config = dict(
    positions='rope',
    warmup_steps=200,
    train_tokens=359100000,
)
MLP neurons of a small language model. Each row is named by its layer, matrix (down: output weights) and neuron, and shows model dimensions 0-191. Each number is 128 + 24 x the weight over its row's rms, rounded and kept within 0 to 255. Numbers have three digits each. A neuron's up and down rows have the sign that makes its largest values positive.
After each neuron's rows, "fires before" lists the tokens most often just after its 100 highest values on Wikipedia text that the model never trained on.

L2.down293:153126107141122117097141169145084133113097088097101140101123110154094173128151163129125150161144125116112124141086095119097127162136108145143136128129144077081121163161103132127125142119089133137090123114143088136158104135129174134100130134155126048159127129140135127075187151170127108131148089093102121159125112089124191116123131130122156097122169122124116128105139108144123107122150105138138105166121133100122113159161144121150140099084162117115127110161129118143109116128090161109124142143161138149103100086121133113112118144123137158111143131143134147165140132131106133134
fires before: "\n", ":", "---|---|---|---|", " of", "*"

L11.down233:168147099148135142121112127147123144149149154136117144158156123152135139148123119092100063116096101100169166110100127077085122123127143119125152140148155166085157157068148077115133133128133123102152112150149124126127137138118117147184119090147124108171104135165125086121141144122109136163087105144124120133154151098158166107145160124120141118135135120131119093138118134162127130112164132095145119172169132154151107118134116137156151104117130132156092107099160130149162105102086113118133116145123131111113119135136148119117138188168204136162088148066147130138131094092137125080
fires before: ",", " ", "born", " |"

L2.down256:097164133143158116126113119127084114124112129124164114102111125110124122181126123141128123139160144126093107151119138099072096093138122182145126093132162113138135129157160156118141143091108130190101142128118126095138105155112160095110139065130163116120109077108148150154152169140163111136161177134089075131148130161122141142102115143145077172123117091147112156131097131121135108115110123114113130134129142157125045091133155168098152136106125116159108156157130121111134119156097084128148115124116112135103152121131103118131114119107103102136092104119128144197108129120139139086
fires before: "\n", "---|---|---|---|"

L11.down15:136111136114135069130099164096135098108139091102119118108141143102119111157116116115144090111147094102131094143120147144107111130132150155116094109131127164092130109107153145162131142095116098116150071126142166142134120155142092154083121178152107115117122091087135099156126150113149129116133139133142123116144122119139104105108165131120128103165171156125080169100140134145105149103163175123124124161103134092095145146171133146173098105083162120107095131131107150104129117147117101077077115144122079164101132129156122104110117142139127144173113104109128082104115104165155126116
fires before: " |", "0"

L11.down203:101085113163154091129146104111158128172114131119114164123128190146107128109130129108147129115098170138091143108164139095132107151125101145131113120123181150130172134114109127156156104136164132134146095109143116115139116141129143121165091147145131131124112146125137097114162148103106147134121116150142152150112081168099120117113125140103156124140159163145104086139128099125157128124101109116127124102116113133129129125095136139177113124108153144130144124124120130127127145147131152111088138100064146133116109076110141122062142126121135174148071114094106147115124131107111136061
fires before: "0", "7", "1", "2", "–"

L14.down536:086067107163133125137156131155146108107149125171115125129127130171115117136127137094138187152159125104120151144092094103108177168094131136137108092110133115108135124133167090120171135111081130132141162122106088144170131118156099131148141115143158117146116138128145143102133100118129146106169148154135158132134135122148125137108126131111136133134124119129141166137102125147122138111170131115126165130156095160144125137145126111112141162158142128113134136244165156133166127113147110138135150109114156112123124130119143111080182153149083166103110143127133154114098132124158085154
fires before: "\n", "s"

L8.down534:152154097151134127084112155149147104122113124082115139177174126125092124158108156160090132101128070140123092076080105158133095078109164151116142085128146154136117136143113151130123116164148163102135134084124150132093121133095125141148153155165108098141118120149133093138129169175139100132124120128121122167129102107161108138093157171118116138141117096080156114120105154130137135131117136123146114129111200128113105117141107086131154116162161124106152096137119162123115096106111080132130099150127106133135144121126120153137127121133119122130164166171146135118093155117186152161
fires before: "\n"

L14.down696:150168129128169115099112124111160127124108120111107058097107158202132121117105111094130084143120106142129150140114132109094161132127139119122113142138157147139122142106135163091101139136114116118122111104138125158131111127151132115149128134144164105117104128099096132137175124149143136121129083090099097124152122110089140132148115107096122131121149136108128067146138154111139086112116106108112161141156155093141153105112144154162112139141129126121131134155139134121106155171074124150112128166140154142154120110137107151124115157066097121122144127131115112117071143120146151094
fires before: " |", ",", "1", ")"

L11.down69:092128149155126097105130154127123109153162106131081094072135116153100148128146131123144140114124136130127109099156107118085127137154107084101157121085153132121116127174131127083153127095161100127151165140151092091151134126133136102150105096161185120164085154105125141149136145097145112164109130169105161125132107166104154158131142103125075165112097139157147130149130167126125144085109110118091146106109106100128123108086124115131089146099162079118142166132154168094107123103147152102113150102156151132198113092115181153121147110091093116128137155131113149107127148125121128098
fires before: "9", "2", "0", "1", " \"", "\n"

L8.down277:111130156135131114160103115142142124117115088127139118109151136139136147123149174059155081150159154114155147075115149129101089135137143128117079139085174156138109081112148126128111131129177122125115122154126137140124147147109122121115121106128089128099140074184126160168094183129128101160147165113128113121107104116126140121170139135124118127134108124119153133138125116114118115122137104092133134087138103115114180107154095129138105111147129122110156145142157147082163129091085141163123116147166142152143133142123121143102128173135122119133151149093106139148146110109184182143
fires before: "2", "1", "3", "5", "0"

L14.down285:162113094127149105162130124144079089127138088153153113098094151137146115133149132112168120111118120100167127153085117083123123127120113107153125148076150135118115159114168123119119148144135118104138153107101119108121089109121090140161079144133101107142118104093124103115123143116114112166099120165136101104161145136151114119140130133104124193100099120124083148108131159137133128179142116150128126068126125165123163151093116122113121065130130151115129100147126140094125120109139145173163117146082118134113130127175113082105099137118145103119048112091151118135120104073121099107
fires before: "2", "1", "3"

L7.down305:098113112120105129141173111146168140142127140141161144110140129167097140135131129125075054102151123162118105123147136106101078145141179111115123094128086104129101107091130104132125070114140122071124117149166137134101146117138124133141104102130155113078122110146115130144138111119119146145139156144139087121159119134114144150114107145121105131158133173169141147165166142132110095138089115101140171074127164135085092145164128091138129160159162118096125117155141134149150127180110159118141110121120123120098137137128139153160168155106145157120140152181135096137137149128146130115
fires before: ",", ".", " of", " and", " in", "=="

L14.down481:128139150144123079116135132150149166120147118128141133122122153144148130101147100130144149130127147130139138155132136131118138140101148148136165160128126105135153094142108097134169098100185150160147162095142139193142140133134148139143121145103171087126138087120131167139108128118104159112131097087133137146158161125113171160164164128166101160149143131133134153121168141154163129105173097112087124117153087126143143141117097164145109168131122158141137108140110127124150089123099122125133113146078156133129103148148147117115138144147123130173139112129151108170118129173086150152
fires before: "\n"

L14.down377:108111123116116136116150127130111115097109152114148137117147135178145134102086121129189186159081147133135112153138130132153109164114149106167107134133123112125147130087123110124128092108118111116125083151103163166077123122132135063105152162109145104149093163168146119145162133130146154111100097102132124118134131073139148142078137142107120173155136113153108122104116118155125142124140161119121101091163118144108060122151146148126155129115110134127132103116132143138158154107101145150168108110134111109127164120121133118169174187118150129173040134111110145131100134112145168145
fires before: "\n"

L9.down518:103100117065105093135159132126127134179152122142128175132141163122142157158136123130090121138151118135135169110151140144118126136104138103136108141142108162101117133165130111122120119126112144091100148104095105155136169089123153102178156124128184114100109120128145087090124159125127083114125115120142107110141129119123151096133160096146101130135098134173074115124156188103113134147172117115119159164094143132149116131146157142148106141109175135143160091172160124092122112171097146141122171102154147138145144140125086109128157112148152138107151115103133128155102104179159158151
fires before: "s", "\n", " of"

L2.down633:132115160125117154158125122113143115130122117163120122101149077149139114136154129120180135104076119064131088162116110093122105135101123159091126150140134133174179119126152080119149153157141107111142152139134135127094121167146180088113142132155128145159088135110154151104144123105098157121127123150155118132109097130119100126143087082103122130163168108139079080143116142135093157104105122098106146155130095158143133116120106157092139130131126144153131196086122169149133130181129162092142121134118141158125156142156162145128117112102139134140164128097138121134118099088107147123
fires before: " ", "==", " ==", " also", " Al"

L3.down609:171109152144117120140144132139160116114145156148167131135138132129145125131102146140149095127075144155088139135138121129157104110150127180093107100128150141118143162152113108120108130154129173126136131147150112116089128143063138108139136129124130161155124139141102107145128147102152114097136124149099154136137136111138111109098116099163123139131167124150133117147096108105124156106119081128128134171095130160151062123122123190102118109116115080117119125173103099114153126108136110132094078116144130150170093129140090085172103128115154136137134142107124104130107124118116137149
fires before: " |", ":", "s", " team", ")", "ise"

L14.down22:079151105181170095121112110177160124143126159151118119162142089161108135099128131118137164136114118131114137158147161125113150131142111159105173144156110114106135118148135125139126151108124112162138146106108115112128129105132174094137129119098170102099083125132127138117079090117117148160120155095155161151143150162114132136141154133144098131196108101113130136113116156141130146102104171101157132102124122148098127107148129143143177152114093119129134128090113107096115126098157147100105124117125122073103166169137109125127123138151102139090083151104097123132113180105115122148
fires before: "\n"

L11.down102:133145116124139131104182122141197133132132099100123116132142116165100146132095122124110096107127079142128137155123123154133165155137139152128167099155129093141145114136164176152158137091201131117087086159102140142131146119132101133151107101141144154146150189150088162126108112171109173106127101118141148107073178144134116097134122154152165142146113137132110122120151134174141138136116135150133117117136099138153149139085129122134165138119071119136150085138123151131085111088086113082161156143152105096109131120135133139125173132091144138151130090121144094137131142133105106098
fires before: ",", " to", " the"

L9.down88:102097109120150098117129156128113070151099115158150147147144104149112080130159148130094101153119118159182118127144109131090109120132141113107148129129158093130134131105141173126143117087124142138060107128182107121142108127083148119154131144140085118140126120134119134139138088078144147117156167087124134111158128134074126105154135100141115134123119121125108122104109078147118121153110091133122154103133124114163114136104092114097116136136109112108156142126121146115180112137108142150138119122117159120128130129138110128130126146177139110099120141081109092164109108180101125113
fires before: "5", "6", "8", "3", "4", "7"

L10.down490:076126125130141127135100177186072130155133156106141109135109128133103131106143135107146132156102072133159113108099144176139093142134123155128142142142149153123161115134124131097140015137162120128116130114083112110155111111160135129101123150106156128142119123129126109168146151097134146123098107125160136126103152108127118161131102178118122110090119095130118119144102113149129152165162090161140138145167130130114143124113097126143117100139129117136107174174135128142114121098108088167129122114103163157156114108073135109124123167151099167156137159109137123077121102145154165193
fires before: "|", " ", "\n", "|---|---|---|", " +"

L8.down287:156169098162133181119142053138132113103160152124126164137087100127134152151137097081118097112169128115094133103126126142124150113185144119169160107096149105159134107112155117128111119111132170137114076141137133128125130187127147134132132127148111138111111134171109088159143150096108111143159151121116062131161110158083099167109133112124123098158131145122087145094114158114100108145162158133135108142126129108133147099114140100160127106096105139132131117207123110123106130153124100107148116135139128137126120099099148125129131109122150118113096185129151155117133130094147150122
fires before: "\n"

L9.down502:112135126099153127104156118122164117106120125133110162105141130133137117083114113127098122176107127152134158144123163162159096113147096124132176145131150115111097125140131114169134131110092129155118096090101133119139152116139142102117156141164104146116126144135124145135152093167096124135092071109113099190138132112114130158133111130134138132068163101152098078139155144122123119082100165139113095122144163128116135120122136115185114127135182131118080141127105104129131148085132135132121113150145129104136129109103173157113132122144132134164153113146130132081130132138179142155
fires before: "\n"

L13.down252:159156140154114139118135143132099176107149104172163163087125147120070124111140131113148126127091089144127130132136149132104161085138144146130125178117151133159131116133149129162147142092133105126128178144129106142071069108115121169120107113146151128110107147127142152167078109148119094095090136155141121127113111149152126117104130132125139119209134113104130092117141126079132135110097124139127144143173128130121098140128108174128157157126133104141109120155097117091130120107130129074131121146087129140091168141081131141103099147101171114112087136160120084127157132141152130087
fires before: "0", "1", "2", "3"

L13.down523:113099128125137150103107163149149106126138109154125108148141166113097139130101154130139142166127135146144144136102132132146131150108121135153114148146156144133123131074106097120167105120117100128120134143164126141123115129172136160145112129121144078121080132138122105133146115145126107156135119128177128161159105125102078086112119118163109113124150136134114112117118090140145145097172118135146139130122133119115134079127135168150149078155140135143156091138159105146135163133188137111161110102075143040141112114145102117169172136133147160098125158104132166149087142122094077172
fires before: "s"

L3.down395:102111118095146126146115126139104137106130108180125113121093111119150105107145108116150157088148092102144113149126114112079122124092117131079118127138120100104160146123110157157104082084196149113112128137111147099141104089168130148097174135097122135106097118156119163159112143129125135110154096116102147153130128155109093115139178124081114164142102154097151132112144131149176131110106142144142115116123106129082146128163130150145122102111152152122133155090153135124164175121122126115071119099155142191118124109098133118116121083088103158146138081148125149124133116132089111147
fires before: " (", "0", " |", "s", "=="

L11.down84:144147136121138158109108115137103143112146174126132097127119078125111143157147151114158182140089125136093132143145135136126140139153076079099163135165134164159140102087116129150100131126170120092148099138113120146134159139147117108140147140088114105122128136101134123131193121091144133121114110073119094119077149098111129115137118121155129098140094110130152129130126116139129101115139129153160119144144105154141157131153113150121106080148149153096108163135131154140110089133141163110111179138146151115116123075130151167121143094112165131096123105132145138133121109124128140123
fires before: "==", " ==", " ===", "===", " and"

L14.down251:111193151157119132131124127177144117107099118152129080161123126135106106189167135110130115095073102157146112147127147124092135120143127075105117190145135141107141139096128148114142128108138104106101147139117147139124144126104136140138118135156115143142156142133079156167142132133107085126116084148157154133120120111122096125115129124129161155139093126126100113160075120154114110117071178087100106170130127136127173123149152134117130097121117127129137086110090164087138111137112088151124139134122126176084156121133098095154159150126134119123149096163115153130124117114141146152
fires before: ",", " ", ")"

L9.down256:144146126139106123116146132142115107137125090133128135153121138135076144148132130105150147139163098124145127146107109115116168125136110099109129136123092133140101110147134143109203115134163125108131134110122094118104117141067070153129130100164154089123142061120100158105134120176106128133138126134133132121116106121145083125179089167171146098138151104173182152142140118084169114131125131119099121124121115182110094125100116153111102153140107138140122133117072128109159128101107114152164146128124092133178131098165126133149137083143185166162101128151115134127165129124133124113
fires before: " ", ","

L10.down608:113175128147107113118127093150103163144132143105095129171124133157127101141119113090105110150128109112129094138157109123174134092108105109102115106086121110139137090103131137133150147118106110126154093073164122126123105173110118088138138106154075137126125114122144168133152147142136190081135115178149089086130135164157086079140156170155133144097126161131109086066148126177099132127177121140107166148144130134097118137125103076119120121128102119115094134090131109143135134090129120070142121150126093140143099153132151155159120160108138131149138096156138133141111117122110111145
fires before: " the", " ", " his", " their"

L2.down693:126042150134110162121115141140133129120083108101120209134095129095109151165130153101127091140128141115115140106135129161164092123150138150133134141072145126135124122098134141142122092142172131158135112129110155086151108154121094119155089104177158102108134086133139117152155115133137097159168133114141153142122076147169117128151106109134119078145160102129136130108148144171137143139140082167137103117115113100159119095111127145115106138145170127142141160122089106122103150137085127118119145172124114108110167127064162158106131141144133120145129136077157137117134135140116167155
fires before: ":", " |", " of", " /", "ing", " "

L13.down578:118048118140157105133195161117121134121148116082140143115116152139141127136135105155093154101176119094149086132106108122101144121148117135092113095129135152144150100115149105125104146167103153125151145113098112131110126135164099114118130112133105129123072126163102131117133125089124149133130128125134132107120063118131125119143124144110094129099136142124132109160109086117121121145155079149126137141115113118156157140095138105129130135138114128113153107115092127152144131173144120113142129116105102091110118153119143118135135169132118119146098160116118097138111162138133120150
fires before: "2", "1", "4", "6"

L13.down437:118088141108115143162123131191134131110139131098146137138129111114118112160158113114072166136162113132073151107138147099140136106100138080131127111121112124103101169095127159122169112060118161142103172096137095157124098159114179118145139136133127124140087109128119103147122110135119123168119148088110101098130125127147092126128139119113124104128101151158120111147135157201151111144139115079105137148138184111113153139167128131142092099145158135137146129105135139113151131146112101126111171145154100185125153114182092098125135148123123154138101153136090136118096136111115109094
fires before: "8", "7", "9"

L13.down165:188137097137116168128107171125145131115115140139123142114123136116126151118127164073118111158135130135139113117090163148159125104110118127147152103130126133156135151074123115147128130155099160136106187137128138129102117157138132145162130180128081129149103162107126142122140119132108095142152129135099141159168107119141131149096143112094114089119127112128089133162124130139116126139139097070132123141138124146157150115124079130122126117145144155191106171121116125139134114130137144165097181102122086071141118144126106101124129138147147132171145090114151126137122101160106107132
fires before: "s"

L2.down354:119130104077119094129103124115130168121089126129131135124134140104112133125125110132154103101145118093107157145102111119108128139110170137102148133180105097105135132117096120126115116122136159097167127105111109214153106144111104125129102169093089100170128151118104107159132158138135149118124092154095131134140158145103160124110130096160108178128116172123100130146168113124118141100141143131102112120129117129109137141152122147103133123050110172115134155108102118130136135065139126138145119119119088149147099101129122141054131131094117102157114143125102094086100134145138124123
fires before: " |", "0", "2", "1", ".", ";"

L11.down258:085157115124152129140108126142113118159105186124167093107114100143141138149131143105124121133101130139143135121121091131106145151106133121122148123093124113102136113134140150113145128136140140117122122111181098152140120138109137122126146126104148087143088138143094109115127121185172078105111117093102104100099204148142094184123129126108097135142086131158115152132125124140105147105118117137152135130127121139161067091147132173085167154126117158124121149116132150081108128109109101122120139112147146155143125105126187114123134149194125154177140114149163122155120097131119154109
fires before: "-", "\n", " States", "|"

L10.down574:152134126098143110126183113130120081135157178111103121154131197104147103076141114170136140110122138112193145150105139124094124106066124122151167090141122143129105105123120121159075129132096122106098140124114134138120104123157148135108145134134116124105136151115170181128069152133125106105120122123112162168135154115123102091161121195145137157138111146107105116154124158074122131129120096158165144101131131119114134138157134137149140106152137120102139129079165127126116103184162090148142124116112126107113133149085114117103129155114113134103105128128149139140163165144154151092
fires before: "1", "2", "6", "4", "9", "0"

L2.down420:163131116106135151109113126142084104128145127099139123105085087106143141116131139120154129125142146118147098137171110169115147105122083143171119144134074124112104167071150109124123092132109144103126130152162108111142128100115162162141172140134123122154142135116108110143127135101130099155174175121120160144147124138097096093160104104141140134100128068116094104064132100097136138148150107123099123103138126082139103111154116138142105135148173156155107131154158149137109152156072106147102135122131142137158120103101111110093143149082149110127164113127171125122105174096130119140
fires before: ":", " |", "\n", "*"

L8.down418:131159120110137106121096147148144182111129132144133098114126092141150156113127109149180161127135068105091120138098111096057117092106116094116115135156144126130159150106140151098122142094124130165132117147112123122108094117120136086142183167186135113133075117121135112152109100119097145083123126119143086154108067126098123121120125118102104112109097124119079085080105120067103182139147122172071102109153130154096101111137121142156141147164100156139118115093149154122127118114143111146113100137129148109172103105132103145121135149138114134102076139115147114143129116127144114123
fires before: "0", "9", "1"

L11.down220:125112106081100135155124125170110130086149133121138144120106113154142123143136102093148132114164130145095099069161141120106125120177126129150167112129130118104097140097146091135119142112079148095115108151108119125124084093143110117100113143089185117163132134117129132147128133101159148119116113172145136171132087144158099136134145126138136117156123102116150137142129122159174134132129131162117114111097143120086113134131097081134107107096155170137144133130091134134142167102084079132126118123130112133121166147108091114096152154163144163100147142139100113134132134156089119107
fires before: "8", "9"

L13.down216:142119107127135108160148123151113115112145143119115109133136155106151117107121127102163109147145126120169124175116114142095112078157156113148123138120152142113134154096142155118125173126096122128126104132107070127132168101112121124098113117120141167183102119105132117098144118125132116143113135117153142116119104104116109091140136124112116147147113106104096128128143143139083095128104113107099109116173128129152093139100054060111154140160127191093141099093096136134091104109118111096122106150099119147130132126101105133154136083121110130111138140111163130144170088061097105089
fires before: "1", "9", "0", "8", "2"

L13.down443:127156113103120125173127138152126129132158169100117126078123159087115172106129149126119112099159145135118151119149127148104140137116121156160137132122148119148151177130150124107159144118084106113157105154127084164132154126142131120136120143139164087095080128102134171097114140132084116111146148092157139133086149138132106150128138127154107116104116154105138147106118117126131115162174112159140146108090144129124112110191170125126130151098134111110107136078167122180125116120135111135113116122148127074169109135148117151175127124141161126106140084129166163109134104151074145125
fires before: "s", "A"

L10.down468:130143131152140113078126093139137120123086162116092120141094107135104152122122114153106095117164116112113070170103088142186121110124161147087126129143128137094152151129127114131112110114145129112132132096144124103151144170150109137156112155125143114215123145135167138097165121132142122148111135141124160135100127122161139157145138149080126128161142111138163121098122109147155084104106131127163099131161188107161128152160111143073148112113142116115134129158122116147135123154149148102136112138134105130123095106123105132127112132120155130145138163093159136098052122119184103109
fires before: "0", "2", "1", "9", "8"

L7.down211:124128121099117117065124067126155138206103078137079130161117134109116118131090147116121109178142068091122109125126128093143130146175141131094141124134117150133153116148105086156134115144104106111124119089155162122133115076106144123162170154126124130149112138168126150176078125109115118166130089125153134139146143129157165145132129113164145159097123129157137138091122102153128120132176154108147105141129138089117109099153162136096116125132084102162161134119104137126134135172130162102126102132081115123127129149144130135124115100165104114110129101147122117108102155127128141091
fires before: "\n", "-", "The", "==="

L6.down46:101109133120146127135103151155147148139181141089118113149134132107146098133157105133177158123105159095098127100188125112139091149111133140142126137132083128108115146156105117110113098134108138108181146094136124126090131162124073085142140128090113116126164130148130139127124100147119130138135180117119099120142134113134121117115093097101086141142073143119077128128098096118125186138091167096106128139095111166130129159139158125139178144126116157146174095129112147104111127120137143100133180101111147084137131126099150128098114129152097119112128112125147113131167122135141135131
fires before: "-", "\n"

L14.down493:129098132097142134113152094134127145082097112140156149105124162092125152133115145148122125103172088098085146137152093108159106113072087142125108131138120136099136142153132100158119135120141125079106177097147142114112112116181085124131136103179110134145137134130158137130148115124145092165134130176118131128145148128160092153173099151123148097136173155146122144140152109116152135165136112113147090121136179129136164112154101108109144073154154129130112107085109126102142167168102116117146169173131135099125138165110188080137086147163106137114131128115131144128131073123101144127
fires before: "2"

L8.down140:121089110141134141139101097115112090124124155120143159149190149097104125110131160139097137118145147101098086118115119145113133124102133109118132152103132151152081135136114174127128126140123103131143098131123115120128140127101119159092129120135134135134105175156145125122154166178136163161087098134147150106145150135177113159148113131142144130086152153143106130121124080151136147129154131149168154176091115119167115128107129137113132117156117145115111138064159098131142096081098120123108124142165104174122174135163176108105124176120132134106172134124157120108127146133135142149
fires before: "\n"

L2.down504:084102130085158136146131084150115155141117134139108155150160089145093079153101138112125114106121136135123121137154113111141119171172104120116150142146082122128178086056114128074098158108136102129163082072133117078159116133131160164141102097135166153127122130137105110131126112112136156154152145158157099136146134125155092124158176130121087142145133103123155132138143133143146071091136149125107166111125115125128133133132171123109149111124125098159114136195071129130144142127097161125148113115095117145122114118110090131126116155135177110138104171136062089110130114112152140126
fires before: ".", ",", "n", " City", " and", " |"

L10.down688:150131146147135119122120126160078145097129166139082133156129162119071125098115120163120096165104121156122150137161110149140119117125109142114131107121078118137131110170148137102136123135099128136130106138114117156152127106080097154131153122080118160108090144090147128124134140146071104125091117102164121060122140158154159140127142164080142133126122140119127138116100113166201112122120105109123167106142104108145186149168108158135101089111122133132133164113099134148101140092133147119107129107148131133091092106136111107123153117171158131132134112148130126157097089122148161087
fires before: "|", "\n", " ", " |", "–", "1"

L14.down11:114084090134133104150125143124150144097119137106146162096110117123053142131146133151115116116108156118114165124095117130097111097130159132129124087074163145147199110143146100144093144144098172144104153133146161112110130165112091132110108145145112122133102103137140158130121126125140125133120156121131126156135118145157116134150174103084082154147138131104097103144109133101140134132085127104123162121147100147109150113174131157106142133140124114150113129129124105111132166106103123097119147106105115141134189119120112174109137138190089148190123078130100119122075164106101127132
fires before: "\n", "N", " |", "-", "4"

L13.down292:074132091119140136136142122170136147140133114125124118125125127113121151133120139139144099131157130126109127149110125172121162126151123104149129158131123100150133136161146100117121129140165129176149133134122097107124127128142105117138113110138151131124119113177131111138142174149114088133145111099100125131102143174136075122078118102156116126115135165112153127149152149090106123152143136100130161163106144140109128110151122135098129128161113114172117116092216112117103144140098135183120155126080100136123114143136171149132164106089140129131085123115117112152109137127142127210
fires before: "s", "ed", "ing", "es"

L14.down322:136156140096138115100116118155138111122155158159153070086127140167152101125115134102144109128086117129133132106141116156076154098141148131102151155161152130091130111119158104128160158142109070127134103154132098137142124105099082092089112129121113127141124121094117116119112168096122151176120162166104165065122132175077146119114104145146145136128113121135125134123123115163149149132135121129121165123140105143103137112120111132168147132113123089131143117122113091132164114116170117130136079128121133128105163124144123107114112128116162153063137088121138089137132141148105101128
fires before: "1", "0", "2"

L9.down183:101152098157142122126120104143136121141129120124103124118149161112124134123146105121107124138156092125091140107122104128133094133141133122134119129119133126135135181076112128136086137140106112108115110135152120104142150112108124114124147107153123132118140116104120119146097118104153103149145124148145069124160145123111107139132098106136127170155122142081139137095123108141140094130140145107152136158105157074153153143097112166152133140172129084105136146161118162161098129166135116122164100105131106082109161094132132144129120138092152092102087154123134061105133161088130132096
fires before: "\n"

L8.down501:151091079101126155108133159103133142167109102159100099127192120130119142103116135105150113145096090125118138128122121136114113091141114168122116155132121121131086134135123115115164137121134155074107123096102122088165096105126083135149113123148098115111079095114112066123123103140136150089122116130148106172106152143105160148119112120122150135096092143137157128154120132137113177144137143125156129132092197126098115097139151134159110139131169086133133112074176142139130114132099162139127083117151092102142112121098117114137156161131147138138094117160174143127117128105171141125
fires before: "\n"

L14.down343:139155159173131132079156138154116126151127138124141102141102127165100142102116121154133158172166164123122135183116095087118114147128125120132105114127116137167121112133127169157115127127208122138130140117133156141142146143134144125134148134130158130175098127084111105096139156118150120097143131158130073116119082138122155109119132133128122169135122134142129140126119118153124146117167148105094155150160134137139125098142135153150080114111103134159087140100123151143128101158152165172117116160142162129134184117129138123096194150124080136143125176096107136146118095152102152113
fires before: "\n"

L2.down160:115158098154087116136128125139122138106108123133115130117119159153094097067114106123145079119150119133109148167126138121111127129121127137145067133100132158095110098121123109091074116121150146116172120139161140144095112142133142141103128098129123148108094120125119126146121088088105151187135081131117164159118177129092105125123145130112079135099113127083121176094108149138093155117143125136160150105115078102108142119166104116182107114101089144111145102103117173102138135173121118126081119130109132145134176146102149138108146127123193118100100096131123126085121128105176116082
fires before: ".", "0", "9", " (", "8", "1"

L14.down632:197109134110145139159155117143183084117135120107111127103141115129098069134151110106136106113116125109134125114144132152112087121139144132145168148150139105157097125156082129121151158128101116120130165094147102126131109193119098116098122131148133095140153113152155125142130089120107137114142094133134173104104147153114085132119169146137131098143166139131149129116158140126141159085098083105141121051129163145148133122157137131108154135117116118116144072117106125107097129123086113137128133118116109140068114149078099139118104113125080154120126140151102110125165150129154141107
fires before: " (", " |", "2", "9", "4", "8"

L3.down587:107115116140128141177106109121143116116131142105103158158149167146141122089122129121139159144147094174159112108103109121103100118143120093155117130139103109144087113144143143145103092105144066165152106130157134133126152141121141146087166163110124167118132113103160126091125128101112133148128077147097107104143152153159135129097121185114096129182149148130137131135159161124123140107107146095169093135121114134108087127085144147126134140152123092058149125106140112168152143114066150125080175139095123138117128147166115136179151079104123132131162137141151139102175146132164139121
fires before: "==", " ==", "\n"

L2.down587:131088130146119157120088108083191122151128127115096147126124153132136061146137156077152069134093156086140128131145114169146104106138117137146118124122177141123145157113171105166091118137107166144133109129131105124098134101121143102106121087174136139078112098069142159154138147138101090138129123081138150137104137150114092121125141150138130150125138109127121153148111106093165102116121192147109102126103135127149100136124091147115123086129146181112166058163103123136112113138111146144137090100144163155133140107138140111139097157141151122124100143125118094152122116134102096124
fires before: " |", ":", "era", "s", " votes"